From a checkpoint of a small transformer trained on Wikipedia.
Architecture: RMSNorm before each block, rotary positions, tied embeddings.
MLP neurons of a small language model. Each row is named by its layer, matrix (gate and up: input weights) and neuron, and shows model dimensions 160-415. Each number is 128 + 24 x the weight over its row's rms, rounded and kept within 0 to 255. Numbers have three digits each. A neuron's up and down rows have the sign that makes its largest values positive.
Before each neuron's rows, "fires on" lists the tokens most often at its 100 highest values on Wikipedia text that the model never trained on; "fires after" lists the tokens most often just before its 100 highest values on Wikipedia text that the model never trained on. A number after a token or word is its count.

fires on: " " 83, "." 9, "it" 7
fires after: "," 54, " May" 10, "hab" 5, "2" 5, " in" 5
L2.gate374:142114156080112133105133074099175126136161105103126153132134133134093151190126138141124121142164088126119102124108132115096130104142124079125105127137099144112174152146102124106143138127107169146086135080097126122127130132105137109151079099105148109130150139100104109112138160138122095137105140170141132104134141109138119127166157120170144117110135126126132126086110132136136101163151107092132138113135106154133123110109093102163107086124150099132129118143129109103119137112131102152118124130140122133077153119103123111098128165124124143124121173150128131090119127140078124134141165132137125138116091130057157103130117139138175139122116208130170145085157143119135146101093131109141141147088115114117131149124118078162149111085123142087144112135133103104096077112086131
L2.up374:176104146131148113124108107097142117136128158171205128128067104184146137124151148147118125122109139129116192168104150096173105150071129124108178085066131117131102148107093148100100113120106133169118113142131091097140119071147150153116112132111145130107130127096099178102112126092116102122151128111123091096110112107099163107160090142155148111138123138125092144123121130137121141161088132131094181114142114196161141133117151125157126122122107088113117132160150105095152132126119124154138040097101134144154118143137129129157125128127135108144146134171114120086108127122102113117128120140113117134125128100152148139108134096129117127117140109126144160068144092150135151137094113140152133115134099140132115113102125141145121114186117137131176112143138147119118109123173114

fires on: "19" 34, " a" 11, "20" 10, " March" 8, " September" 5, " October" 5
fires after: " " 37, " is" 11, " (" 10, "4" 5, " a" 4, " =\n\n" 4
L2.gate519:132119135092095159154118131118116127127115131116142149143123144137105122125123135098089134138203090103110126106089132142172104067185116147152104096136107125134163216098158136120133144133120177180133104163075104076107140145127110132103135129141160112140128111150088112119144160152140090148139153162124126118141136137157122113107110117154115103141066105129207088107140131118102124144133126129142150139116125103176152127150131119129094121101148106134097161128156141133155151123094137123120146097137146103167132138136153135122098103089110094152157140099139120110148143131103082155142158120109170146134164099137142133128128101095140068166153151074129094087114110113107164136148092128109100107126156147112110166134169139150158104111112168151120120148152098153119142102104139
L2.up519:120179136102076084114114152104088141165136119141114134162141132143162135133106139080109172146169093113134148141138094145162084113137113133113111136114112192132145158132113084124129141168158146119158139118064130121107120143144114098123126149143131131089095131100082118177146146149117134139189135147138123123126102151160156124097098130163135109142099112146123106134169163107101132127094116134141144132159103123148150130156088118134121145108129089094144111126087091127102137184125125086124132118137130128123155123114128167150134123131149112119110123109159167102109127157174063180173086150087123164110168164092152119111149108156128145133129118062113105128131140122107147141154120150124140143123143124089055159133157127112136137132113077142123090141098114150091157137141141

fires on: "0" 53, " as" 8, " community" 7
fires after: "00" 45, " such" 8
L2.gate847:103154130150146140153169108124130136139190159143130157118109155133126138139113131111149103127115090161100147145145102159148118146110136126122137100113168130099133126129139115120095070112110145044119099153134138115165139135115120146114133089177119092118146085116161168135094112127110136087092111120147130138114074102086110118163116156137103117139112120113125094113131156106141130147129124141078122113137107141153106046154175111136123085097132128110110180127124095150112110116142153143126133159097134182076133129130148086160125098113113119119122137126158122101155152157143119142160091161108128120120139121142125100091127103071111079119142126178144114080119147122098118107135164106158088121135148127120160163109137131115137098144109174105114123147132152192138135101064137
L2.up847:147126156140136115145116107093137134106132160109105114157100133159110172137145134113131149114116137102135152159088148119108134125143111122128121132152109138157178077139143192115116101135105137137084093155125111148138141141128143122113127127176154131135129089135149107153148120081102122130103079160171112140131083128120127128133151150154137117102134095148129123146146130125116167138183136096142123101138131137126130112138105138091177146103160116128134167138147121131044082159111099160059116172111112125140148125109136135148112129129112145090151113134106113097131121133151117135120091156158133134105095180107088081137137145130180095132117189190132124156146152112121120101115143131159131117113140118096130141104145062106121149129135118169155143146145112138149159149136185

fires on: "0" 96
fires after: "00" 43, "20" 11, "80" 9, "40" 7, "50" 6, "10" 6
L2.gate41:113133093130116106162149154129080119120180146148160147156081163135146165126140069122142128093126077133126146126094137177152129139133135136121174143130179116169129104134167137119157112122106111127142088095155142093133110180116116127132106106114131126162115121117132144109066114159159147128129100076137100149108085128108136124131104133164112115099166122108097094126164133121148144123165141193141133108136065147147107123165121101148118112101137153074111116166145132096126125139129086154160139136121136170106108130127106147126135126109123101104116139130167115125109131175120137110129134149123139149183109091111151155132144106136115125140127141173113125143140108128100128088141132098173094113101123147152131158151152122115123086101072113135150140138180124139162199122093135
L2.up41:125113122138142081177161089194136125132160180146098164146129135159148123111122087134130151140144134143166110115151133121121129138137118143154147113128133082118136130149117146101125160162139124140137127112144138116161120142147138147121145104112116115120171107134172162067134095156121097095145115097118119116144110106125150106054088168124136126086107141123103140138169050136137146126093119112145098157099177116132132058141113148138152134104125179124143163104109119137147177081104103146086161167164080149078122116119148150128146108154118140117151135146148128122121140126127156140165098072116152124109132114111125117136146125158151139099129117143150149164153124147121120132133154064086139089109098123120149118048125131069129137126127110112098149120167140098126117148095142

fires on: "10" 22, "11" 17, "14" 13, "15" 12, "12" 11, "13" 9
fires after: " " 89, " (" 5
L3.gate583:149151142124156112135132189153150068161118135155091099151166108138105123123127153123077097156130118164166109123115126158173155140126138138169156147131112147116115122121137120167148075187107090137120122157116130132139091156155123110108130128098120161142129111131121143128154150149135115137153126134095099097116070152153110141161138113123107157128096124106123131138104101113110176104113075154139161126146119115127181159128118113153154148130159157088130109150137145120106139141110118052105152135139118081124138136110106120142131103077083142119104133161160095106134133166135154185186119149113150153149080083160140136125133151149132155148141135095150127099115118144132101132164160112074152114127149118144114116160094085093145119120137114117137131141188105100127122131131100
L3.up583:100112111155129111100122127046166101158122138139168115160118171081120146099114086127137149178149110123145059103109131160120159071169134111122129132115081122175115127148138119151140125149153095133141121122147133141107163119154149115127111153153142131179115155133139082117110135144174156143141126155126085112149098137122128148083117139093153130148133119151132123143096132142168114140087105144091098091133066103139133139132145141132151091156138083092118120131127153138126101137139118127110185125146151127126121120166094106118109167106117136123055142120150076093161109162122135087127111137116140143124142150152109099141087142124096123139131139118088127121109128123114091143154129102107129139105112153141134124115114140172100139101132116108157101115119108111118091095080128

fires on: "0" 35, "2" 16, "1" 11, "down" 5, "3" 4
fires after: " " 48, "–" 9, "-" 6, "ouch" 5
L4.gate899:121090156101147114122115174114169124116097158163133118155163151131128076107154148156120120162139110143138103100143110148139155108107100126140102115125157136113127117103180171120120117171112101142137143141091111120132099130144141095136118123147096111122144104111151127158109138147114126148149111115163113154137125159113191147156194138144183156123125148088112134154070134125129116135114110157119116147155095119160151116098104142104130106142110123146131124123120172063092147090119142089094161132120121152126150103111114091149172097097105134138180142127085118151147151123105122151122126099117144142119156126131128140126148109131136116127131140153115155149153137172160137118170132066161166076115089085137104175142098115128080114072130127082130115117167151114097113116104134
L4.up899:145141108166115155140139103188108115142115163161144116151098138088095140154151106138139102143131144127168107132135161098154124103150149124104125130100121106121120136136127135086117122177151144127135149139175152151111145123152141140135122115108110143157078148136083122105143128099122157148132139120099123118140158112122177146154124133116160109103109096107136124141134122146084122081158099129103121134142143081091152125149119103144132112116122095115112137117102189136121115136138129147122205129155124134107152113134111119087134146128096133141147147150106149119149134142166153195130104136176080093112124090142144161134115128132103076142113083127103095144156108130099095166117151160131122082141105128137179123131123125101127096128114127116092127140173116124092116127150116

fires on: " |" 58, " " 22, " of" 4
fires after: " |" 26, "0" 9, "1" 7, "5" 4, "9" 4
L9.gate931:101132147152119090121145138109117121136142167124119137141121155110092121134131139108112147085143185135117142147103114126106146113087119118140149143125144157110143115133088124105079071136098090109083123139191158147142088125136147111108099136135152145111136139126164115109089121157168129161156132101151123138128100108123157166113135130142099103117148093145130112132160139109149142119136184135154106066127132154178107120098134109159132125103111129125165130137146112133136160099088127139165099156130134184113099092102124120160145111131056084116162142183140122111151145112084122105148079158110167146118126128157129117136135123157153135119170109147124150125136114104118145102151147111130099091134128105129107169144144125106115148159127113144077136143127130104128135128055107
L9.up931:149142159143143138111151134136150105136152129171145133102146129110162089095139122142097109114135118137128098111145100161129105105155146128120082092139131141128104108097127149132134167145125135144117070162120107140145104123162091119151158105130146111141120116096098142130143182148128107147122146107101175140126154119127097136112118119143101087117143107138124104103170151170139125134114105114170155109103093129110135105105144168150111115135143105129102137118150160132121146138138153137121093147119161144074180120136164109129125105116154157112129139142153099110139102121147075107158109065087132116162157162147153105129092133129097122134116123103097120111123112151118116129155139138107116172164073163153116106118139108113168119139142141085184158166146114141123131107114104

fires on: "." 47, "oy" 12, "iz" 4, "ien" 4
fires after: " L" 21, " R" 13, " W" 12, " T" 11, " B" 6, " A" 5
L2.gate999:130151148137121158134136158146108138133155155109151136160107095160096119096106162163126083117119122160152134143106151125137111181111107125149072134153108152129166112156145132107134100105108160119104093119113132096128111111113070133119112140089112125090114140128129150146126161170136134088104143143121168135127140100153127134135180173149118166159162150126163117101110160107156138085161150166123155097086142140106113132163136134133108130134119114118170101165087105107121047096104133121120130142124150124093127128129096161130144093094138189110126153116080108107139097112131137166122114105109131182113141127155112128142143146141136123136113123156165105092143111097100141114120115112107135118166106116106092136131161124132130157093132161133104129105109138172147117143134135
L2.up999:071128090106143107095149091160127109163125168105102085148109144134158125147122101155063129149113154110123152124079117123149149149157122136104115112120125126161132144177129084162131115142125153091144123101139124090126112138135134107109152135141087087078164130132088121077135146118108112145116090200128120085102135124181134118105115109139113141147100163169144093140159145114152124111134151120154144134156170091156112110119106138141102125154152129154159103126100175149106151123133108128111110147089126162148132156128136081136142118124063126153121170149120133110136122132125169155126110146121097089101118165132127074129134148122135162073122126086112128127139106134099116128120093129126144107127080097097129129117127146170146168153159108110114133112134175145100134095115137

fires on: " |" 82
fires after: "0" 15, "5" 10, "1" 9, "3" 8, "7" 7, "4" 7
L2.gate217:138139084149119133182138191093115151151101157109138131149095130156133104102136152154121132136138109152103144132170124168136184120124113097112170118154155131118097145124100119133125114118107178084079140123152113125131148126139092113148146126122140084138163132137132129097127152134145128113103131104117107150123131154164111108111081143136154120149113083104097135081121133171156163137099114173152091136131148152141111116110138166103151091123122153133122142163167112147138158136108142133120124147107116170146128123099117140110143143145113166102161146161154099116158148110127135167152130124129134140150156121152145136078112099167131160143140112116130136087159170117123123131129180129130126114097118087105137137129133115053174098086101130129124117138137119136118133111153116
L2.up217:139148100125112114150168087134169114119103088130137117164106126174079101116146078111157158099174130153153142162147109131123133180107126128135108121150144125135102142139085143146179138121137111119143115116129171146126151133127084159157102102158184124106118147085101131112122106156108134162125133160123136139150121116142137117121062119117113127136146121141108108103124113170120134145117117114154144099129111119165127120128156119118146085114110174102149109139156104159120130108154134140143131165113124169174114114081135119133122099146187089115078143164156098153146129113053122138105120133136142125165131145108167107092136127153153133162131160111108138106145120085165101086137125119139159171079124126156109104153104095138103106172111099131130090127145118143133154158108146

fires on: "19" 46, "18" 10, "20" 6, "=" 5, ":" 4, "-" 4
fires after: " " 55, "\n\n" 11, " (" 9, "18" 9, " Genus" 4
L2.gate613:138109098116115124113149136109119098124093112142142129122118090125166160112138103112103160106135132115081130142105118126095115123130109139103122146164135109107168154104160119143102137127145158109090122169120112100097135143116087102087108134152142109169132063116118122142145109103173114131115156141131122134142125107123112058063143087120119182107120171167120111120149114094091152107137165130153180099132150138130102141173136118111150122103125177075095139147149086113137162171098130135127111151146146109129082145136160129152121137132132102158140161134114127100147105189133132128100146144099169171157097160114141099116106085107147091168163119167184166102155171119122107155150115137116095143157088146148093149149146126153135107079116172130151122149135121123143151136171116
L2.up613:118154167128150150139115130180145108119131125135120178110134115102126136103121150107088112190173101105148155116089115145094109099140122136148100136102115117106109141129112115125137135144148135131170156172116139085130095134148087159119142153168128118151124092136103171120103137157095146166113122126147117129104099121107143150078141164162137152107122125137132148127111141095153074111214127135134113146132131125128173112108117128114140144073145149119132121119111126135127109187110139122126108160161142127129098103162098084146129137128140080156089127132145108115081089176070098111125141134103121135111144126147102121156148097112126114136103134117120141078146126117107077118098110137124124148161117115123096128168102138120076101130087175106130092107116108136115152096099101

fires on: "19" 33, "20" 14, "18" 10, " United" 8, "ers" 6, "'" 6
fires after: " " 52, " the" 7
L3.gate451:084133108144112130129127115099101121118170138123145120134155149106168158170110132101134160164118095097103125128154104179106089079122109083105155118126106127168154100167142157169091145104116141142128154143111114115178142173115171128098113120171127124193154115116151094110145136112162110151127141154084106128123087153120134115127134105118103114158117114139100145118175129107103062141125126142131182118135128160152127146089140122102094126110156100122100141145148094117160142128113100127145103147169099096122102129092156136117114162166109139144139118118149115124110133173135113146133142113130131168125132135156123064149137112190102095146169086148098125089177159124147141102117153139142098103130112130121154135087121115136141101173134158138147125136150146131128092131101114
L3.up451:114151135085187137128178145169095104111132111124120141150181085128114109158124128116140121134105071143128130059118131135142151103125137104118126105131110134129130137103066097139123139142146176118177075117127089145108139150130138137129143122137121112123147124083163114099104120153194112154123084144096132108115081148134128151119140118120101104187128113105145142113100127101123090172110113106101102152121122112154098154122101113125147126133163122102113096150124130107136180106122122070139164155109072093167111157144134094141085140108107171105142130160123117132164116138141136149150161155107164130159147151122101157186158116134149097161155167102128125094145148120078103147127126135154140121110127124121118113119135127095124128148117181138145125082148127132121179106113121

fires on: "1" 44, "0" 13, "3" 7, "4" 6, "m" 4
fires after: " " 52, "." 14, " O" 9, " s" 6, " $" 4
L4.gate429:107148160076116110127156152139143068138129132169111128125153144118128142116160068144098146147092134135166138140126158104112104147094169083137151128156080153186144131184140124112110126164121091110138146127122121141129128138116124097142114131095130105171117132155108147124111098090126176114145157097131142142080096147123138128145134121131156157135087120157163148113143149128129169141105093130101130165116126147099190138154140146152138097100135128182161104138150136115152137077145118139116111134170152136140127084134158146133118152110145183131123163104125143128166128107145143103155164111122156149100171129182108126108108142083140172101127103135147113154132157135137109107127131080143148161123156143168109112142156096144143128124160141142139121146135124137098143137111160
L4.up429:150126130126154096122106125142128132118166145161150138133127064109147099145151154093115109136063133117102090095109168111161123147093157116132143107112136142134145111114134165078146112167128123163101121109144097110110132128173084163136108086093130128177133127115094131109172120132158117148146150148108155149071142129140150130150130147120142127151134153089145159151119137164100172146188107148094156154197080124145153100079139160154110129126149164140130200107114157061141111157095082119155153141163121083109152158135108128126128119113114120124142156138110129152123101138160152116128147163148137134128158101117130090147170146165118126136176125100156149113112096154134189136136165121172139147099153117128121129099133111135094120138156116133112145102131139134135103115161144

fires on: "18" 18, "19" 14, "w" 13, " of" 12, "ar" 9, " " 8
fires after: " " 23, " (" 13, " University" 12, " Q" 8, " founded" 6, " G" 6
L2.gate698:127173144107115143131159158103102129144099081124157144167176148126119130134163125105123109144136118127109117184092132130112137106153100123085111125155102155147118172118143076111135125112103150127099175136121074092106147229144099107131167104162079116203103113127110130114146138122152131145126098111157111158100139107164137112146148136145095138132131125119096111145094193110115122161096167125136149108098132138131126164129142126161134142141116129134116106154189123151140112110133120153167111122138118122169097120136140103162134128147087121141113170124126118132122105158112119139105138131105152133144139147151161154127125137134144167151120104127178142092127183097101109148171150103130149087124153132146106119151168112129137159152114144130138117109094100118174128133124104
L2.up698:125125112097146142120127133116120145147155133095109107131110138151126107066173146132130130132133116143109154141118087153149143123102167089126176129083175146164151151154100145115151122137129117146118146106102136111126125144088128115136139122120101134104090137060161081122103093146116133139080110143125154114152158110121145097098177111142121115131121179101136072130146162131150097158114122146151089132126126141118097128147149137140093139138111110153133151133181125135107101136148102113145106153129136140115144095140138143169129118132122087136089153153121118126090070177086126109135139090111140090145120140104169118108111136116103141114096155121184067103131140130169100115143130160101129113136074115138087099134163108142109164177130093118110146116172136134162148103108088

fires on: "10" 39, "13" 10, "12" 9, "00" 7
fires after: " " 66, "," 10, " (" 7
L4.gate843:162189118131139134093165162117163156140123119114090116181132133138118085143105110136128132118177133127167104171121133146159130121132133108137114138130120133123177171146152124143083115176097103079145155110121106109108167184139104122143161143125137130125137123130130136137126095139095138155156126080101124121113126146139129151113143093164100131173076147152142111121124132126137122138142106110131152115138086130093111203125124131125135138121131130137124126099187115118131127139137116117130136152140185138130143138106139114110075161160151149100145133108162118172119175158134164176169098103137135143119138082174135122094134142083119103169145109138143132169120116086109112108103100128139090149166128129144092143146141121121113101133147133105111127122168122120105097154093119
L4.up843:171122108119138128174124101151094115137127109136116135155147129148106140148102112157138104138151117133134075115105112129082079103114134089097098148123130099167117123157152113113125084109139113093140140135120112174134133172158167097122144137120139109128127175141138116078127168118108090121124144101115064135102114145171124137129125101114096139151134119127098080115119103180112116145136105108080103123136109100116144107084128137174121094135128110095099094159074140132135096127125126153102163141103134161121141154139131101107125150123087170137090095134176153123141150160138129149133157109088107149131170131124174125105108114112084107130148151139131164122141127184146109107115088118101126136097133182133066118153128125097093129155136112133095157121129134107129110118124142

fires on: " a" 36, " in" 16, "19" 4, " " 4
fires after: " in" 19, " and" 13, "-" 10, "–" 8, " L" 4, "," 4
L2.gate283:080173124123123163157186167100123120108125093101134130148147125097145168160132157115096142144134163063102154091134132146146110136103114128128135122128110140119168123183167097127134174160118126116061127109129100145158113141139070128118139135140098137123177158166154109136140150155164125101118125105103175113133132138150156118149185129124124121109133138129121107085117176087131108111154150134148151142115105111087111147130082107155136145123175094164128120148107165165138109143123140114151092109144080118158120094099162102149103166145094168120145146118135104090163147165120097132128117104132114151083123119147149113124134138112113141070144132137132147139101113146128161115097144150173074121144112149089158104126128102117122123123109142148107161136108156141106126076132131
L2.up283:124114114101103126111120203151119097150148115127099125147091168137135147110091116153155141121112163115103096177121103181116079149129128118133131111154109148148143097165180131154115129119145126170143137090130119150153149111174136161124147134153115185118148135106145133147114091118157141102154127119101119099161134124093073061124162070116136140140122144127126084126155126108133135104117152097098135154163093122099148142104089110158154106122134102136124100132127137132152140147170134108176054114116109182129051136144103098103152118101161101134136127130152116110106154151109140112153170125145130109109148133127108145157115076120132096119132135144133117074082157106082136145095097098145130139124100098090103122147123157175080120133130108096128143122155145136129118136166094

fires on: "2" 19, "3" 17, "1" 16, "os" 4, "4" 4
fires after: " " 36, "–" 16, " (" 9, "-" 5, " g" 4
L2.gate632:139152113091145106096161166156165099148116153113070148098099116132158150140136110134125109130090109095141098104114116134131143147141162104141133143131103146114152120113132161150113137122154130130147128151128108169100111155092078096098120135117111112124148121143171111145103139133129117158093122120134116113104092172141109103150160133110131128114148085142111125099079108154095156082099106112130147158064123161124121140171157151121128119135168133120098118143148121111121149154135177134119118150094063121130158107149128082136124152119128158138128147090083156150136106118133145176141144146152143149133122167146103112102129106124140109123112123148090124084105092151131115136151139132123092129135122130121118122161168130112133105087160093112129160107114107106098116139117185
L2.up632:109195149135112120151155080100120168129098120081123111140158152138115120135068176082138132133138169088137133150146112131140125111113114105122173164120120154128137121096109137145115149117133090149126151058112112104122136111131148110148133112154121151152132106142132088104133087095149141115120144142103161143157157128115131139112158122107124119122082103125149126158110104124131158199103141182158130152108098133125179149116089154154123154139150151114157114116120173074141082130133103138180124114148118124155167106103107156150097114095093127126083172116108113129132134145145094162147095139092099103155107132104138147057128132142138127127118132147103048141131112146123169138114115154133123122107101118117121081143134105103087104150090152127112124108153148098143138133104126

fires on: " " 86, " |" 13
fires after: " |" 32, "|" 19, "," 9, "-" 5, " in" 5, " September" 5
L4.gate818:128183148133105128146124169104130128083133110142153102125121149147083161163098175119040152139152145104138144123094123149168192134155110101098095075164128144160116174134140098155113140146115129144157119104153143159141106163146105133114126138145091147093126126157125135117161129122157124120171125109112141096146123124130133117076123128079121129158103123173128109106150154080162124102079132125115138137111111104123134161126153143164142105133132086140152078155137123144135151140116120105123115078149119154124133145107105129136115132119098132089166133135079143164138150158124146152155102188147131136116194105115110145134101101152136086113164108115135127096113127166132141107109192144095157093126095151157129123166110115134085154133145161107121151119157116132129109136146119
L4.up818:111141172087122108136120083133157159130122133089150143125138121138168174166117155093120143157100115085107142142120147085122108124111140075123140143112151110080106124105118147116114145121127163122143135117145119110209128093158127120145161154143116128134145136091087139096133101112109115121151131102118113112158164101100182112122133141133136023143092140168160099108099109103138136135131106120110145134117112150102148114147125107112094157128122074144130142121104170122120116163117132148118110101119138116109114069125144121123137176107130136140088077122114099107069150123119127106119114084163129096117121111124131155103154122129168159155119148139165140099146095134113172111156108142153127142166113152129143122165126104105115095129097137095104140140120145155142155097108091

fires on: "19" 58, " " 25, "20" 6
fires after: " " 51, "," 13, "–" 9, " January" 6, " (" 5
L2.gate591:108117111094102178120106125104134120115116118148147183157102148082174155100115121104121118149149114142121116157143138135135128115147143138085130101117145113106119139102103125137117128149136102132113107162136140105141141136109085164151117134132179155129139091111092144163141124112135123109138095131104157085094130113158140122088107093197109097092104126160125157105135173101116132136180120149105126100146105102120119150191099091149095124088105128121120078136139096101146166130121164124159158110127129099146149120111168122127120155128126088134095125148138086135128143124142104127115124156132114136145115111110179084125126127154158116126132128147133100110124178128067099151152101118167144121132124143134061105169168145151155122118100150115152125129141110100157145139090149
L2.up591:174212104111163098091123146159116106120076109109149100141148134103131129101153124170114135173116166149136152129143125100111122122137130123119122116176106125186140132135146126183119127116139136133153116133130105140139130134111105123130126134151132107162136210124115126146117146116094167139112102137109127093147135153129090127138094117139155165090111118137114120144109174078120102133148139149106135146119126116138132115120128090128158121136091170142149117130146136131140154093101122104142138135094119128140083136123123085111122135145140150149126109148119195150114128109092131129085168133152108116136166164147124134180052087117141126136117131153119140157118140139129116155143113124199119099134117142108158120117131097162116125163121134111163155143097070103133139123127143

fires on: ";" 71, "he" 7, "app" 4
fires after: " H" 16, " A" 14, " h" 6, "5" 6, "4" 5, "7" 5
L2.gate535:121156117137090121145098113163117163132121179112116150149098133117164146146099118140157133147091153126134137157111145116108149152134112098065136114136157166111127145162131126076120135158105100138079135147153150081133108126111125120141101174110094124128148129136135073124138169101154141153120125134139134149114128121133145104148121156157113112149072147130123154139114124145102123111118178100131123145116085170125158167130154107168134109117138137132124133134133136129180147108114099106129136139103114129097109142172152146095074132124117168087107144150169111083158156158163114127139168140144135126128155106142121100134100133153135094136091095084134099110118196083099147116110090155110122109104097126096122137128130084110131107121108145122118076143126124103130193115114149
L2.up535:093123104135106137122152141111121134139112142102111136105122113103156135147133154126175088131139156131111143171158138122130171127117114140134102134147119150104096122143161135100146145171114118160122144123145130099139162131150100153160148122121067135172142136098138074100103132118126109103093126118126118127148156128082144138128134103147181142151137139113158116160078113153075113103121140100122130124165130136123119119143129097131099143130105160106142141137116141146133129131121175126124078141119069114133133097137133127144143161096141126100057181128093156111140137128145107130115087190149104148161162080148129107120136107102144116133080140118087071119147100104161084132137136149113097132110114109156176152156091114144058114159149168166113078128167095112115168125120105

fires on: " " 87, " (" 8
fires after: " |" 22, " in" 16, "," 10, ":" 6, " September" 5, " May" 5
L2.gate253:106080127164112102143117137132146168095165105107141106134103122120150159150112134107104142132134106111128167164151112144114125133099173105092164123105160134134144156140149128087158154119132137123117131111112112140166168182125121139116150135141139126135157145167125127097106127137122136146123187134106110093167126161135142086122144100122118119144119155135080118086085116070154138142095133150094106141124142139088150113093153130106125121119117068111102126141088141141127132141141170164162125116095140141126119092178138141108139163092117134097131102087141103132122121122130109108128108094117162108042146138123096113099105098132130138067155100110140117137120153132132202156165119141101101106134123130126133106158160139144078119114128142101113120133099147114085108119138106
L2.up253:131125143162073121088113084131179122103162097125130159177125109133107137130122132106143172170087150114122129153127129145131136137141166124129131117123158147150102125080146088105124152141132120141114132108102081154133146189119117112150111134157108125114118131150136085088106121149098151150083134155131114126137105163104148110114144086119139133174087111147070115086140101080150139132125131134103135104111100168142129094160094166107115119141139075131129158150176152108063150129131139123127116147111162131117147121125186115127108149131125119116085147111146117115093086090172119173118108118097173111098163133112137061106137115109174159124165118132134113139152125080120147135173155101110164075116121139096104119128168104166114122117125097106197127094136135135084142131107124

fires on: " " 60, " (" 11, " career" 4
fires after: " |" 63, " /" 10, " " 4
L8.gate229:097126117146136109171121131128132114070117127129165152099148156130107104148092116099064108118149095112145146122073141139117112140171136146085126111098169126103106145119145143088095110060137169153072123097138108087135129137121140126115119121112143193129167093106109148088141118097157101108104111108164109084088136116137104109129107135132131126124105111180152097152122109170132144147120157147118112120123072148127110087122135085122127115132148155119159161118151118122116161141112098149146121083131133182095130119101121131125104176118134140103092120114116133147120115135138138142150132130081130142108112163128120106119102114115140135096136111159143149132119121136122129102156143102140120124109132130150131149129142153103116144116135130102142101162157103123136151110162097
L8.up229:135111123129126095133077096097157155130146130123119087132152128124116071121163146083095135132175095119169176143148127122104115095138115095109101147131110113123121124115123110072119096104120156139123113121134160186160102139130104124164166092112153102124108108129121090106115134145130105147114114102153140105125113128141119137137108131118125130090100112140101141184119063135092137139167160144087093137074136172108088131093111171117094119096116099097121157106109132130095122151088138168135141152138125128143136143161130093149091157128090141080184127145154109109120037116127125177128127143162116154151115143168123096119161120138141145116151104128167130173124166100085092131115095140152160108094145103094108163192161140091092148132185134133094107097144137119146138122152101

fires on: "–" 31, "-" 18, " " 18, " (" 15, " -" 5
fires after: "2" 22, " /" 13, "1" 9, " |" 9, "3" 8, " -" 8
L9.gate489:104166109120134117146162164111145090136123148121143120111123168156125126171122091139086131114118133104142133119095118152136167095129127157126136149105105082116153127131130135156112127147152117124104121125153155053134123166148140118120121142106104182193112092136106095126122141149185119091082097116189115103148159086148139163161144166147108132133119117100122128160148166139080153111081139135103086194129105161135119128143104100182115138127139134121136117121139130131147122153104117186123141129155132124115134147107132123130124138103124143137134162147111131155137145186110144135135073144132110117124136157121096144115098111143107106118115114146148163144176104118130103131124162115128132094129114132121116120119109123141147135124159137073123095124155153116126127130125122
L9.up489:156167136129138059122155149151134150126134119139133163138136109151120119178123125122112132158143199126137182111095120118105141125147157131152102181134131156129115121150132123139137099124113107107093117134125120102181135179160177151107156133141111136107148112075128117121163153131119132130103111141137090165155121117127101152147132155102098147144085135119135162142159138136105100108122162177138088131103101156164120120135121137132098135136105164161141166134107131150141115106130125126122133119095092109136109153108102110148141119067086131140147143180112111117144169100120110168129073130089145160127137140184119110160117117108141138124135094096160117181107132120084115181129097092085125060099083131130155182158133131138139146136101106119121131118182174129107150180102119

fires on: " " 46, "9" 19, "0" 12, "8" 6
fires after: "." 56, " |" 26, "\n" 6, ":" 4
L2.gate522:179145177121171123149102136146155139114067082135137115122117153166106120129073156120102083137110121135124069158117105129137135139104137123146114130102114135155131132126109151109136130129127129123112077134134081103122088110121107153125134121145156118107127108111101129138155109124170116116150146109133136145123170153129152137087121138116129126128157082141073147114177151133108119186152127126131140131162131116137158129156138159126121080100144151122144114166126111135146131101119100140173114090149121119150109120160149149130177150126113119116132160140130108163160141143107143144136121173090136102163104095105123119126137153164173161127152139120196170130148113105107179120106153108118147136139144122185075141169123113151121134130136119135146126122094129154120145091142128
L2.up522:157113133118140107163149119113138147108139140101116131103122101101114116127116137177122129165152176109139119147123144155160129125124158136146141143127141160133094117086112121105119147107163161130104164116113153078162126140170170170169131093145101120147119141174155039121136120110095085126161127130127117118128154170101115125121138136133128121104110122154086117165135077116119113136155132127135146161138127127099131129126159153094065092109093101162129138112151103175149106137118122138122135113064099135141175152137144127145131139105143123109113152115149096064113122106123117124109152151096116134089128099150145113144099111137084143111108121122075093119152120093125174129103094085130102093127113119157148168153125114113133082157119113128162140131124115125120156137147111